config = dict(
    head_dim=64,
    activation='reglu',
    attn_scale=0.125,
    extras=['capped logits'],
    init_std_down=0.0,
    lr_mult_o=1.5,
    beta1=0.95,
    decay_fraction=1.0,
)
MLP neurons of a small language model. Each row is named by its layer, matrix (gate and up: input weights; down: output weights) and neuron, and shows model dimensions 16-111. Each number is 128 + 32 x the weight over its row's rms, rounded and kept within 0 to 255. A neuron's up and down rows have the sign that makes its largest values positive.
After each neuron's rows, "fires before" lists the tokens most often just after its 100 highest values on Wikipedia text that the model never trained on. A number after a token or word is its count.

L2.gate501 [124 116 150 146 132 188 129 104 121  84 217 153 168 130  88 129 124 164 162 128 188 105 182 149 150 124 113  82 100 171 150  80 119 122 131 147 103 119 172 149 129 144 153  92 142 167 115  93 151 167 102 127 125 210 187 159 118 123 131 124 128 150 170 167 142  76 125 157 155 110  83 115 146 127 116 103 109 151 163 162 172 151 100 112 164 130  94 109 133 108 147 127  95 157 171 175]
L2.up501 [123 154 163  98 141 125 148 155 124 121 192 138 143 131 178 133 161 123 154 129 181 114 165 118 222 137 121 116 108 190 142 117 152  68 148 170 102 146 122 172  68  66  94 112 102 169  74 114 171 152 114 105 151 154  94  72 162 181 156 113 139  90 183 148 149 131 126 113 148  88 142 147 127 103  92  89 148 158 130 110 134 182 129 136 126 138 143  83 154 130  62 119 100 160 136 136]
L2.down501 [165 126 157 105  94  94  90 128  90 129 137  57 152 178  80 109  55 156 105 144 148 139 143 149 116 131 107  98 138 137 136 117 146 129 142 131 102  94 110 164 108 103 168 109 171 144 148 190 113 124 111  76 120 140 172 194 140 150 117 192 132  89 162 161 124 136 133 124 162 145  28 134 152 161 144  83 185 100 186 188 150 163 160 104 150  99  85 149 147  99 153 120  86 121 111 142]
fires before: "201" 18, "199" 16, "202" 11, "195" 7, "198" 6

L3.gate11 [181 114 186  67  95 102  37  61 176  93  65 140 135  85  61 138 150  86 155 161 113 159 151 148 108 143 134 112 115 138 112 162 101 163 144 141 135 124 154 172 114 112 107 132 101 128  85 140 140 133 124 161 106 111 145 118 127 138 133 155 190 145 177 189  52  99  92 153 156 149  88 104 121 120  41 120 122 111 101  96 129 133 112  70 119 209 150  60 107 138 122 150  96 138 175 134]
L3.up11 [130 145  70 157  86 202 154  83 129 129 103  87 155 163  91 200 111 121 107 136 108 145 128 153 163 154 166  53 147 135 156 164  98 117 156 122  99 185 128 162 162 166 203 153 156 116  92 177  49 114 124 135 104 121 158 169  93 132  66 180 134 140 161 137 146  90 115 109 138 142 124 148 190 174 145 119 145 152 141 127 154 110 102  86  98 167 138 100 165 124 145 105 118 178 140 171]
L3.down11 [150 138  79  89 149 212 120  50  81 134 142  90 105 122 114 147 109 169  70 142 108 104 103 154 102 137 131 152 119 128 146 177 160 151 154 107 101 141  98 151 104 151 171 124 136  90 120 220 100  90 158 132 115  67 152 188 133  96 113 168  81 112 124 155 117  85 132 139 123 176 128  81 139 170 124 113 150 160 118 144  84 157 122 126  97 134 134  98 113 111 128 189 156 139 172 103]
fires before: "| " 26, "|" 17, "(" 6, "ential " 4, "of " 4, "tic" 4

L3.gate691 [ 97 167  69 152 140 143  79 151 104  32 113  84 158 111  88 114  97 112 155 129 137 162 117 179 106 135 147 166 109 175 213 165 183 137 188 188 102 154 131 137 195  97 149 143 112 102 103 120 126 125  87 126 125 157  95 141 117 193 134 101 152 132 150 118 101 106  79 128 123  98  91 155 160 158  93 116 168  89 118 169 130 151 119 139 154 119 127 122 101 115 105 132 121 117 152  86]
L3.up691 [161 100 113 133  89 112 137 112 157 179 142  62  86 143  86 196 120 104 138 225 117 135 134  71  91 160  81 111 116 148 163 117 153 106 130 148 128 149 187 143 142 104 176 129 191 169 118 107 144 126 151 123 131 128 146  99 125 100 174 128 106 139 176 111  96 157 173 111  50 110  99 158 186  92 109 139 166 157  62 103 139 173 183 142 187  57 145  95  94 123 152  48 152  92 122 172]
L3.down691 [172  94  75  97 131 138 191 121 102 132 179 109 121 131 103 193 130 103 155 164 129  87 170 103 160 117 125  81  94 124 116 182 162  97 136 120 131 203 156  84 105 125 132 115  92 138 137 107 155 164  85 182 124 119  80 142 135 103 142 160 159 109 161  97 132  97 182 143  37 152 128 103 208 119 141 107 171  89 118 113 163 149 129 152 105  96 117  99 111 121 107 130  80  67 178 120]
fires before: "| " 40, "(" 8, "0" 4, "- " 4, "by " 4

L3.gate73 [134 163 155 162  73 148 159 137  92 145 121 164 105 123  90 128 134 158 148 118 139 132  99 116 167  66  99 164 155 160 111 106 188 132 141 145 109 140  88 172 179 117 138 184 103 120 131 115 156 137 128 200  74 170  75 150 114 104 142  73 161 121 137  98 133 118 111 108 139 141 109 102 143 145 166 103 145 112 157 165  90  98 122 118 148 154 119 125 171 127 129 136  81 105 162  76]
L3.up73 [108 177 186 146 103 157 115 105 129 187 136  62  71  46 130 163 172 119 141 154  85 107 104 132 158 110 145 142 152 110  87 123 132  90 147  81 140  76 127 165 178 166 122 127 106 179 127 176 179  85 130 194 112 148 125  81 178 153 138  90 142 198 131 118  84  78 124 127 111 152  89 207 144 130 105 100 143  96 116 143 120  81 129 110  69 167 140 118  87  79 149 146 104 133 105 121]
L3.down73 [128 120 145 130  65 137 126 125 124 161 101 130  57 142 130 138 152 107 155 159 138 119 112 139 146 112 132 170 104 128 110 150 102 117 122  83 149 115 145 169 126 134  98 167 140 138  99  82 115 121 116 144  94 146 130 125 149 127 122  97 210  84 180 151 115  96 150 103  95 106 146 167 171 126 125 129 196 162 145 143 116 110  98  96 135  98 144 112 151  80 158 160 161 146 119 135]
fires before: "| " 36, "of " 8, "an" 6, "(" 4, "toge" 4

L3.gate217 [183  79 146 122 107 148  71 119 175  99  70 101 111 143  69 126 151  96 126 163  73 155  84 125 174 100 174 100 150 158 172 100 187 111 126 181 183 142 124 129 132 200 142 154 166  98 165 167 154 130  53  97 110 132 144 116 145 177  99  62 159 156 128 104 166 124 157  76 124  64 133 195  61 155 116 187 131 133 155 122 101 123 116 166 122 164 161 137 162 151  88  98 142 160 135 144]
L3.up217 [132 124 176 131 144 145  91 108  98 160  99 110 128 115  54 114 135 119 112 160 201 136 119 124 149  87 141 126 116 109 181 116 144 120  82 186 180 148 129 136 133 197  80 147 154 145 190 167 147 171 115  95 108 109 177 104 169 161 121 103 172 155 145 143 147 111  98  82 132  72 160 138  73 136 112 141 169  88 131 105 108 137 146 181 133 148 137  79 160 155  83  17 125 174 144 104]
L3.down217 [178 118 145 103 134  81  93  51  97 115 144 145 157 138  98 101 102  91  65 124 119 123 114 100 103 170 157 107 147  84 107 132 181 105 130 145 135 134  76 165 150 151 130 134  69 129 144 149 127 181  63  89  96 122 157 130 101 184 127  89 135 104 155 115 110 146 149 117 117 106 169 143 158 119 128 125 118 124 121 125 135 118  87 144  71 167 147  74 128 153 107  94 106 166 168 146]
fires before: "\n\n" 16, "\n" 15, "0" 8, "00 " 7, "30 " 5

L3.gate666 [109 163 111 159 112 155 102 125 203 159  96 102 186 106 134 128 149 169 111 139 157 164  87 156 101 140 143 176 180 142 135 109 170  90 137 160  70 138 111 113 123 160  85 107 190 123 177 143  91 119 143  95 145 125 134 114 122 107 158 142 141 165 109 172 177 101 134 126 101 105 134  94 109 112 126 126  99  97 182 152 117 117 105 103 170  74  62 154 131 154 132 164 125  88 127 131]
L3.up666 [172 115 105  83 141  97  64 108 107 140 104  79 141  86 103 147  97 131 117 123 185 193 160 110 142 146 117 118 204 148 105 168 118 112 159 121  97 169 141  85 151 126  78 110 169 136 169 127 113 138 122 119 135 140 173  76  97 119 147  93 124 168 156 166 124 147  75 126 122 164 128 146 113 113 154 130 175  82 174 163 136  71 142  67 125 122 133 207 144 133 100 164  80 134  69  56]
L3.down666 [110 139  62  83 116 110  98 129 160 114  80 138 131 103 140 155 133 106 116 109 142 130 123 147  56 153  35 105 138 201 143 120 150 108 129 191 107 187 125 146 114 126 127 127 178 160 175 144 167 117  97  92  92 115 203  96  82 139 132  97 113  95  79 113 130  91 127 147  87 103 148 168  59 151 103 122 141  93 153 146 130 137 166 127 146 142 117 202 159 122 147  84 135 144  85 117]
fires before: "===" 19, "=== " 11, "==" 9, "| " 9, "= " 9, "====" 7

L2.gate630 [158 122 142 154 141 135  76 182 161 110  63 134 152 117 119 122 129 151 139  91  95 138 104 178 120 121 112 160 173 134 156 101  97 122 154 132 124  79  73 156 134 106  73 182 148  87  80 151  81  83 103  81 156 169 105 109  95 131  94  30 156 113  55 192 155 155 147  66 150  81 129 142 152 139 101 129  77 101 184 117 116  94 110  97 158 128 125 116 118 171 111 160  70  79 129 154]
L2.up630 [121  90 173 142 162 136 103 202 145  67  62 118 144  77 143 131 113 158  89 135 136 134 112 108 122 127  97 180 166 108 143 116 144 114 173 108 118 120 120 201 172 123  63 160 156 125 149 146 117 120 135  68 109 132  94 154 154 172  85 104 115 172  28 132 104 107 119 162 110  60 121 106 148 108 116 101 149 102 163 101 146 130 121 110 161 165 107 117 150 112 154 162 120 100 112  37]
L2.down630 [140 117 145 144 124 141  41 169 120  95  83 172 148 114 108 181 102  99 140 108  89 145 146 147 105 144 107 115 169 129 165 126 134 113 114 143 148 126 150 137 123 139 133 151 134 140 100 137 135 156  78 144 170  50 112 114 173 190 141 159 114 161 102 145 171 146 168  78  83 128  91 111 182 130 166 140 112 147 177 140 127 158 133  97 135 141 138 122 159  99 126 197 135 133  81 121]
fires before: "| " 20, "\n" 10, "by" 9, "s " 7, "==" 6, "1" 5

L3.gate329 [126 107 149 114 141 107 122 115 169 134 136 180 199 172 127 169 176 105 140 144 142 132 102 111 181 115 153  83 125 141 170 126  68  83 156 132  96 113 183 114 159 148 143  76 151 126 136 139 156  84  77 159  77 128 191 119 150  98 168 136  77 174 106 122 186 109  75 133 150  69 137 128 108 158 105  73 148 100 137 164 108 152 130 131 193  76  69 127 121 123 110 155 133 153 100 155]
L3.up329 [106 102 183  96 100 134 135 136 142 116 177 147 162 129 172 140 168 139 131 137 118  63 174  53 140 150  95 128 147 115 141  92 148  92 123  58  81 133 104 174 150 125 149  97 171 127 129 174  89 130 105 120 130 115  48 158 124 130 185 124 159 140 110 148 165 105 123 154 148 125 151 164  88 168 122  66 166  99 141 134 123 151 127 158 135 139  83 156 105 124 159 120 113 150 149 154]
L3.down329 [125  99 139 119 112 162 136 122 145 154  78 130 162 182 144 116 146 149 103 107 144 133 124  50 149  94 109  78 134 106 173  93 100 113 161  95 137 106 176 141 146 127  86 139 165 124 187 195 138 126 116 141 122 105  86 137  99 150 143  98 129 206  76  84 141  73 136  57 114  57 157 140 141 119 161 170 132  93 153 118  74 104 101  65 157  90 143  67 160 103 114 148  76 111 138 184]
fires before: ", " 58, "| " 8, "li" 4

L2.gate531 [162 125  46 166  94 151 159 115 115 132 118 114 125 145 134 132 137 119 103 149  94 170 126  60 105  85 147 150 195 126 123 158 139 122 154  54 152  98 120 123  51 108 177 108 150  99 114 175  62 151 155 148 141 152 148 185 180 215 136  98 119 175 186  93 121 113  98 152 128 161 148 119 153 172 103 133 125 117 122 118 171 130 106 114 132 153  68 112 183 152  73 120 142 100 165 114]
L2.up531 [123 189  66 107  79 133 192 101  79 147  97 101 178 181 159 125 120 125 116 163 109 109 154  73 101 100 140 123 157 111  81 177 137 170 112  92 139 119 122 142 100 111 198 133 144 122 152 137  97  92 147 120 152 108 170 144 198 156 111  62 113 128 139 144 117 102 115 146 112 128  92 106 162 130 112 131 138  98 100 192 152 137  87 115  71 129  61  70 188 183 128 156 134 122 140 154]
L2.down531 [140 127 141 133 133 115 131 149 123  99 139 101 178 116 132 140 112 114 123 145 138 164 168 117 112 182 122  81 174 139 121 143 135 146 145 128 123 149  96 140 116  98 183  83 135  94 152 182 132 117 133 135  96  78 117 170 133 148  76 104 110  70 165 171  90  98 136 123 118 140  77 143 158 130 132 138 163 163 108 104 102 155 103 156 120 137  69 120 171 191  85 162 142 135 108  90]
fires before: "ed " 34, "to " 14, "il" 11, "ing " 8, "es" 4

L2.gate54 [129 149 171 128 141  96  77  96 100 121  78 141 158 102 143 128 155 159  96 105 108 116 106 158 129 137  96 173 151 132 126  61 124 139 100  97 197 155 166  74 115 115 134 139 123 106 120 138  87  98 107 200 122 118 148 157 149 167 149 120 124 140 166 145 110 112  72 119  98 127 123 140  34 164  99 112 149 114 158 122 105 189 104 119 105 127  74 196 141 168 126 126 108  88 145 136]
L2.up54 [106 128 151  97 170 116 110  90 121 111 130 150 140  69 133 129 136 115  75 117 150 162  69 198 140  77  45 153 168  98 142  22 146 150 119 124 146 132 154  96 138 158 134 115 129  99  91 148 149  84 142 167 123  87 148 162 144 178 168  85 105 166 129 124 137 144 101 118  69 124 137 149  23 129 133 132  88  72 104 118 122 176 137  86 139 142 100 190 152 118 149 153  87  93 126 117]
L2.down54 [ 96 111  96 100 115 162 106 117  67 106 102  87 127 137  78 183 103 138 145 102 139  99 132  68 121 136 122 169  83 130 160 140 165  78 119 164 127 156 106  92 157  91 128 150 121  91 141 131 133 125 100 156  95 106 176 197  92 133 122 121 118 103 154 148 124 125 145 152 141  71 140  83 170 128 155  88 175  97 151 134 126  89 160 173 101 124 187 113 139 136 112  99 138 147 109 125]
fires before: "\n" 35, "; " 12, "\n\n" 7, "s" 6, ") " 5

L3.gate328 [100 113 153 157  62 105 153  78  54  70 153 109 119 161 115 150  98 126  93 147  93 139 115 140 194  83 116 187 163 173 131  71  88 176 131  46 135 149 166 141 110  86 105 118 118 168  79 124 157 155 109  98 118 136 145 113  95 119  91 172 126 159 140 124 113 125 175 117 141 140 154  80 169 109 111 140 108 136 151  91 120 149 191 113  96  92 142 175 124 149 171  82 161 132 143 143]
L3.up328 [ 67 123 161 125  53 189 127  78  96  77 155 164 123 101 163 160 111  47  86 114 130 112  51 166 137  53  93 145 157 116 158  62  78 157 132  82 100 153 170 103 100 157 104 112 191  94 152 142 165 102 116 120 106 161 178 112 184 157 126 125 105 165 135 167 184 104 165  60 107  73 101 145 109 138 103 147  81 116 128 148 124 168 139 146 127 153 131 141 101 107 156 110 161 125  98 131]
L3.down328 [130  57  85 135 151 161 125 118 124  78 121 102 162 187  84 123 125  94 111 153 155 106 114  98 133 125 160 150 124 102 110 111 155 102 169 161 115 148 150 128 115 169 107 153 111 164 153 133 169 150 133 139 100  91 143 144 138 105  99 194 163  39 101  91 162 135 155 128 129 164 173  95 197 133 178 133 199 168  95 131 152 107 176 124 153 100 143  79 127 147  94 127 130 170 137 174]
fires before: "\n" 70, "\n\n" 27

L3.gate488 [ 93  93 122 122 161 148 110 111 178 125 146 195 183 109 128 115 207 140 117  77 116 126  64 102 212 182  93 113 151 159 178 137 183  93 146 213 139 154 152 157 184 147 127 145 156 111 130  95 206  53 143 129 146 126 114 117 111  98 108 138 113 160 127 125 177 139 110 142 148 121 102 176 113 181 174 136  89 149 125 144 127 124 124 130 177 128  95 115 164 177  89 149 108 144  98 147]
L3.up488 [120 112 116 128 120 121 129  97 145 172 141 181 175  77 109 129 136 154 140  91 116 157  87 111 248 154 111 103 159 162 182 126 131  84 157 196 133 123 118 157 175 142 164 140 178 117 130 153 149  84 123 162  83  93  71 106 136 100  72 132 159 189 146 109 158 102 103 158 131  96 109 128 121 159 189  91 141 128  78 147 128 102 195 123 141 151  65 133  88 162  68 143 136 163  93 132]
L3.down488 [159  93  97 121 155 166 111 134 122 157 143 196 137 124  89 137 169 179 141 115 112 131 127 119 152 117 142 128 148  57 119 134 180  75 138 122 135 137 132 159 159 144 137 134 180  95 101 137 119 108 100 144 132 105 123 144 158 168 144 107 151  62 147 105 149 194 156 103 143  98 102 167  81 117 184  69 161 173 123 158 162 133 138 112 128 150 117  98 129  95 129 176  78 140  86 181]
fires before: "| " 46, "|" 18, "(" 6, "em" 5, "am " 4

L3.gate571 [151 149  79 120 121 108 104 130 158 130 139 148 136  82  86 157 163 107 116 138  33 110 167 117 176  90 102 139 153 124 134 190 113 103 153  89 102  69 127  64  95 142 152 111 150 108 140 149  77  93 133 111 104 163 140 158 151 156 135 125 133 172  95  75 140 127 131 145  54 132 119 136 110 147 131  87 114 116 151 108 160 149 148 133 152 169 145 101 133  85 172 152  91 132 133 181]
L3.up571 [134  84 126 153 146 107 140 158  96 103  75 164 147  81 149 134 133 197  92 137 114 157 112 163 146 124 118 131 181 120 158 130 167 159 107 116 159 136 169 109 107 140 136 110 134  80 178 103 113  77 157 136 122 147 129 124 199 152 101 101 142 141 154 142  42 102 154 144  86  93 180 124  89 157 165 127 114 107 115 178 105 180  77 115 147 119  88  97  85  96 124  73 195  79 110 154]
L3.down571 [150 152 193 117 144  81 112 102 114 116 158  82 103 208 127 160 113  90  93  62 145  97 166  76 140 127 172  96 136  74 113 101  96 135  77 120 102  99 138 136 148  88 144  89 169 137 144 108  90  89 144 101  93  68 126 185 164 116 113  97  63 144  44 148 171 130  87 165 121 101 102  83 118 116 148 180 116 139  90  85 124 125 109 132 132 160 159 146 196  91 170 184 137 146 117 155]
fires before: "| " 29, "(" 13, ", " 12

L3.gate541 [ 99 190  93  67 129 108 162 148 138 107 153  81 166 147 104 165 142  89 107 106 108 132 135 107  92 124 122 118  99 157 118 114 140 124 130 234  82 116 148 117 179 113 100 111 105 135  96 124 157  82 165 129 129 131 169 150 166 111 139  41 151 163 130 125  81 115 116 132 170 139 142 161 123 174  63 123 122 128 135 133 156 115 120  99 139 153 127 147 157 127 119 206  89 104 115 165]
L3.up541 [147 140 117 115  55 133  91 106 140 110 102 120 124 195 109 142 146 103 100 133 169 148  82 172  95 175 144 148  86 138 104 125 118 168 163 169 111 126 159  93 101 154  82 100 186 133 130 131 120  89 189  83 169 126 146  96  68  96  85  91  82 178  74 157 112 141 119 176 162 138 138 156 115 180 130  62 142 145 126 161 155 141  77  94 140 124  87 184 154 100 134 117  64 117  80 112]
L3.down541 [111 116 174 110  90 123  74  88 127  59 101 134 135 152  16 129 183 107 176 188 138 118 101 138 127 148 161 106 137  95 116 120 185 175 122 126 153 128 137 115 161 138  90  76  90 154 118 147 135 139 124  74 179 115 123 129 175 133 150  94 151 123 138 114 141 135 153 123 102 165 128 165 149 125 122 146  90 171 139  66 191 193 105 155 145  98 141 111 215 120 156 187 149  81 124 119]
fires before: "| " 55, "tics " 11, "|" 9, "tic " 7, "E" 4, "% " 4

L2.gate98 [ 97 155  96 109 156  83 167 136 130 168 137 138 141 172 140 133 121 131 165 125  99  40 117  70 144 107 127  82 165  89 116 170  57 144 122 117 105 156 133 132 144 140 123 163 120  87 116 107 186 114 190 161 184 130 169 108 177 181 114 139 126 151 132  93  43 176 135 155 109  77 142 100 143 123 113 112 168 148 196 149 161 110 196 135 107 135  50  76 121 107  52 111 128 163 188 137]
L2.up98 [121 163 123 100 202 102 103 139 154 144 162 179 148 169 144 179 115 125 157 133 123  77  67 103 190 188 147 125 214 129 116 139  91 154 141 163 149  81 107 138 157 140 113 136 104  75 144 102 184  76 207 121 170 165 154 106 137 204  76 132 114 153 118 125 115 132 128  99 134 118  97 104 128 130 148 114 162  99 158 202 185 143 120 193 156 108  74  86 143  91 121 146 134 149 137 114]
L2.down98 [107  92 147 146 164 131  90 121  98 194 147 123 130 137 119 111  84 130 141 157 104 145 131  71  80  73 143  95 118 126  81 114 118 172 162 104 129 200 124 165 167 151 166 120 136 146 165 148 148 155 125 122 157 162 157 103 199 153 135 130 137 116  95 140 126 142 192 131 113 187 194  37 124 135 155  93 138 136 127 147 149 128  79 184  80 175 198 127  62 103 152 152 135 123 130  79]
fires before: ", " 34, ". " 19, "." 11, ": " 6, "1" 4, "ly " 4

L3.gate153 [123 137  81  81 188 121 138 140  67 220 119 137 175 124 104  96 121 104 101 221 162 139  49 121 180 124 148  77 116 119 132 140 110 156 136  88 142 166 112 156  96 175 108 111 132 139 146 113 216  80 108 162  79  77 171 140 210 117  95 154 125 149 125 128 150 136 128 109  95  85 154 136 150  68 188 139 114 130 167 125 152 153 147 125 175 171 132 128 151 165  96 171 118  91 142  91]
L3.up153 [101 100  50 103 168 117 111 143 149 190 154 101 155  79 121 150 147  93 194 158 171 132  98 114 182 163 117  89 117 113 134 106  89 137 175  55 110 166 108 170 105 140 144 146 155 158 161 113 174 124  76 133  74 134 103 122 124 123 122 130 130 174 100 164 154 111  83 123 121  64 193 127 103  96 142 160 120 119 153 171 180 211 147 149 202 147 116 159 189 165 101 156  81 140 146 129]
L3.down153 [153 121 165 156 117  85 117 187 108 169 155 110 114 152 112 137  85 134 125 118 108 144 177 128  99 123 165 139 130 101  90 163 143 101 146 114 144 123  66 165 136 155 135 144 182 132 149 105 174 116 128 171 151 149 152  99 151  94 135 151  77  86 107 107 157 122 139 149  78 115 121  96  80 147 134 147 136 145 146 174 146  74  99 195 149  84 112 180 107 126 141 118 116 104 102 112]
fires before: ", " 30, ". " 15, "." 7, "\" " 6, "\n" 6, ": " 5

L3.gate352 [151 110  77 114 157 141  95  63 126 139 168 154 118 144 134 134 111 138 152 162 107 162 172 164  93 122  68 130 114 149  94 158 136  77  87 138  72 111  77  91 130 179 130 129 149  98  61 132  81 107 182  99  79 164 109  94 127 103 140 139 164 131 168  97 102 119 124  95 148 121 128 201 125 143 164 106 110  99  80 111 109  85 131 140 121 102  97 180 116 188 133 219 125 173 150 167]
L3.up352 [109 101 149 110 147 157  98 181 113 110 115 101 131 134  91 108 188 182  89 111 174 110 124 100 143 173 123 192 112  94 189 138 141 115 150  92  99  90  92 157 128 160 172 171  89 120  96 131  69 108 155 104 147 169  88 179  99 104 113 143 120 121  76 110  92 154  89 170 110 115 109 183 133 199 181 104 123 136 142 160 112 140 198 108 204 174 101 110 132 153  95 126 179 132 153 135]
L3.down352 [102 157 169 113 135 112 120 185 128 122  90  96 113 162  98 164 138  60 154  77 126 150 110 115 118 140  97 138 114 138 202 148 111 154 104 108  54 107 164 143  84  90 191 160 130 118  87 162  90 150 155  86 124  74 150 211 122  59 113 108 178 109 151 102 141 123 136 136 151 118 111 107 130 133 168 122 132 183 104 153  90 147 134  71 122 121 161 156 119 113 167 139 101 101 113 150]
fires before: "| " 56, "|" 31

L3.gate662 [ 36 119 131 139  95 167 114 103 101 127 115 149 140 127 159 146 179  51 129 145 153 122 172 168 140 148 140 148 136 112  89 114 110 109 116 107 103 178 169 188 120 178  79 132 172 134  87 111  95 134 127 154 168 121 144 145 140  84  84 136 143 164 143  90 139 149 142  60  94  69 116  50 135  99 107 107 128  85 106  95 148 127 115  81 104 147 134 129  87 106 149  88 179  82 170 123]
L3.up662 [ 25 162 109 115  97 139 146  79 130 133  74 139 106 135 140 109 126 115 159  94 161  75 199 154 145 122  96 163 133 148 102 134 161 150 145  88 125 139 174 102 134 139  66 173  93 142  88 179 110 130  99 106  82 121 154 158 144  99  89  95 132 114 122 208 155 148 168 108 138 142 173  90 156 147 105 123  96 114  70 136 165  89 111 136 174 137 209  93 129  90 160 172 158 154 162 118]
L3.down662 [111 135 160 164 142 110  96 144 122 131 135 111 175 153 123 121 128 101 125 161 183 140 173 120 100  47 145 104 126  65  61 131 150 135 129 100 139 167 127 143 168 117 124 152 161 155  85 142 167  93 169 111 109 113 133 137 155 120 118 171  70 191 106 131 164 190 103  21  87  81 124 131 104 129 158 139  97 113  84 140 118 112 115 155 155 120 137 126 112 136  62 133 140 122 173  98]
fires before: ", " 20, ". " 9, "self " 7, "-" 6, "c" 5, "ern" 4

L2.gate105 [154 123 112 202  95 143 104  69  86  88 107 156 152 103  78 165 127 112 134 197  75  54 131 122 140 160 114 140 148 122 133 140 132 101 125 108  67 117 145 164 142  68 155  56 114  91 159 143 109 104 152  98 117 148 173 117 110 118 109 117 130 147 158 123 128  85 166 142 136  68 160  67 122 143 103  95 136 128 151 117 111 146  88  93 174 112 152  78  59 181 103  86 120 101 119 125]
L2.up105 [176 139 111 183 107 113 145 103 122 119 120 150 130 116 118 154 151 127 119 104  87  63 127 142 108  95  98 144 137 110 166 145 130  93 108 136  97 147 104 126 153  62 137  52 106 114 129 110  89  90 142 120 110 160 119  95 131  93  96 129  79 139 143 107  99  82 173 175 141 100 147  73 112 188 102 100 126 144 108 154  87 140 102 116 172 127 170  83  84 165  62 143 109 157 171 100]
L2.down105 [137 146 116 145 123 169  76 153  90 107 107 119 149 102  58 177 113 175 139 135 125  76 117 119 175 178 163 113 161 111  80 151 141  61 144 130  68 123 126 128 147 122 163 111 150 116 149 147 163  61 164  62 121  89 173  92 136  99 121 113  95 172 109 133  76 135 177 196 104 132 171 102  75 130 103 113 167 169 102 123  79 159  87  94 121 164 193 115 122 140 100  77 158 142  96  84]
fires before: "ed " 23, "ic" 9, "s " 7, "e" 6, "er " 6

L2.gate680 [139  98  81 194 112 134 159 117  82 204 113 115 115 128 126 182 150 121 147 176 156 145 120 119 141 160  97 150 118 130  91 131 205 126 156 116  95  55 153 132 128 102  72 117 129 100 145 139 109 139 118 115 126 182 204 144 177 163  84  96 155 153 220 123  77 104 117 129 135  95 190  80 189 194  85 119 121 104 114 142 164 107 145 125 115 115 140 119 175 137 128 158 169 114  68 145]
L2.up680 [142  75  97 126 124 181 136  83 173 210 133 153 159 126 134 171 109 115 104 161  92 167 114 147 175 133 146 115 172 162 110 138 102  60 151 120 153  84 143 102 101 113 137  51  68 101 101  60  86 103  78 154 135 141 129 150 120 111 133  57 143  72 160 142 120  93 176  97 105 136 205 113 112 200 162 142 101  85 108 135 162 160 111 108 145 141 165 127 107 159  97 136 142 130 105 128]
L2.down680 [139  57 119 167 132 159 133 141 148 122 141 139 139 106  94 155 155 132 148 126 161 134 142 110 160 168 142 134 103 144 132 124 173 116 117 154 134 138 127 145 103  94 129  88 140  94 118  33 145 122  63 130 153 148  96 119 138  96 137  65 135  45 159 124 113 139 170 144 138 129 196  88 131 149 143  90 144  74 149  99 164 129 155 119 206  85 116  84 118 208 141 161 110 108 114  91]
fires before: "es " 21, "ed " 16, "es" 14, "ential " 6, "ing " 5, "ent" 5

L3.gate147 [140 137 113 147 125 105  91 161 118 156  85 116 194 114 151 107  78 121  94  14 159 156 111 175  93 129 194 183 192 100 173 129 154 140 119  69  81 124 104 167  93 194 133 147 103 128  65 141 141 143 192  88 117 114 102 136 117  88 142 146 156 122 182 134 140 102 128 151 133 129 125 114 148 107 159 171 142 107 127 145 149  96 193 129 115  98  97 157 148 206 108 180 105 141 156 142]
L3.up147 [132 161  72 141 121  89 125 118 110 123  88 128 156 115 175 100  67  89 104  41 150 129  90 174 126 137 171 144 194  86 140 149 149 105 135  89  58 102  82 114 111 183 142 126 102 147  88 112 137 120 205 115 116  93  96 159 107  87 152 151 159 126 121 183 155  96 148 171 156 131 145 136 135 120 177 134 146 120  94 128 133  87 193 125 154  74  97 170 154 174 164 126 121 191 130 153]
L3.down147 [121 105  88 107  87 135 119 129 154 154 126 133 150 220 139 101 129 149 117 114 109 124 128 102 120  72 208  87 162 117 143 100 115 123 162 139 135 142 154 198 146  77 158 101 130 168  75 104 156  74 147 122  81  53  98 100 105  96 135 183 175 124 146 111  49 156 118 147 128 100 149 184 134 102 137  87 167 108  69 230 119  78 120 160 124  93 109 135 150 127 109 130 113 168 146 127]
fires before: "| " 22, "e" 7, "e " 7, "==" 6, "cod" 5, "(" 4

L3.gate331 [123 151 108 143 134 158 140 159 135 121 175  96 165 160  61 130  99 151 158 153  55 106 109 138 145 104 138  68 155 104 162 109 126 115  52  93  89  97 150 181  72 117 173 137 122 141 131 134 115 138  52 143  84 144  75 152 191 124 164 134 121 165 159 109 145 123 103  94 186 159  86 111  75 119  88  91 171 182 154 109 125 123  85 102 153 195  82 138 114 123 132  69 122 183 113 102]
L3.up331 [121 115 148 145 119  63 145 144 128  77 143 104 134  87 136 130 166 155 145 129  57 121 120 173 154 105 107 124 141 158 169  67 163 124  99 176 104 150 116 196 127 103 147 133 140 148 144 134 110 145  37  98 171 114 127 183  75 127 230 105  99 161 211 117 177  99  87 109 137 112 106 142 140  86 104 104  76 160 140 121 137 100  87 108  82 189 152 112  94 111 143 107  95 104 137 153]
L3.down331 [159  93 105  89 102  76 148 154  77  87 163  86 145 174  66 125 155 162 144 128 106 131 160 158  80 115 123  65 147 109 159  62 146 158  74 139 144  95 164 122 166 133 184 132 198  73 192 169 162  89 101 100 116 111 115 180  84 120 150 162 122 163 147 129  84  54 121 118 154 121  99 116 153 141 137 157 142 152 200 175 116 135 112 131 119 160 152 138 114  78 149 120 104 143 176  75]
fires before: "201" 20, "202" 19, "200" 13, "| " 11, "197" 7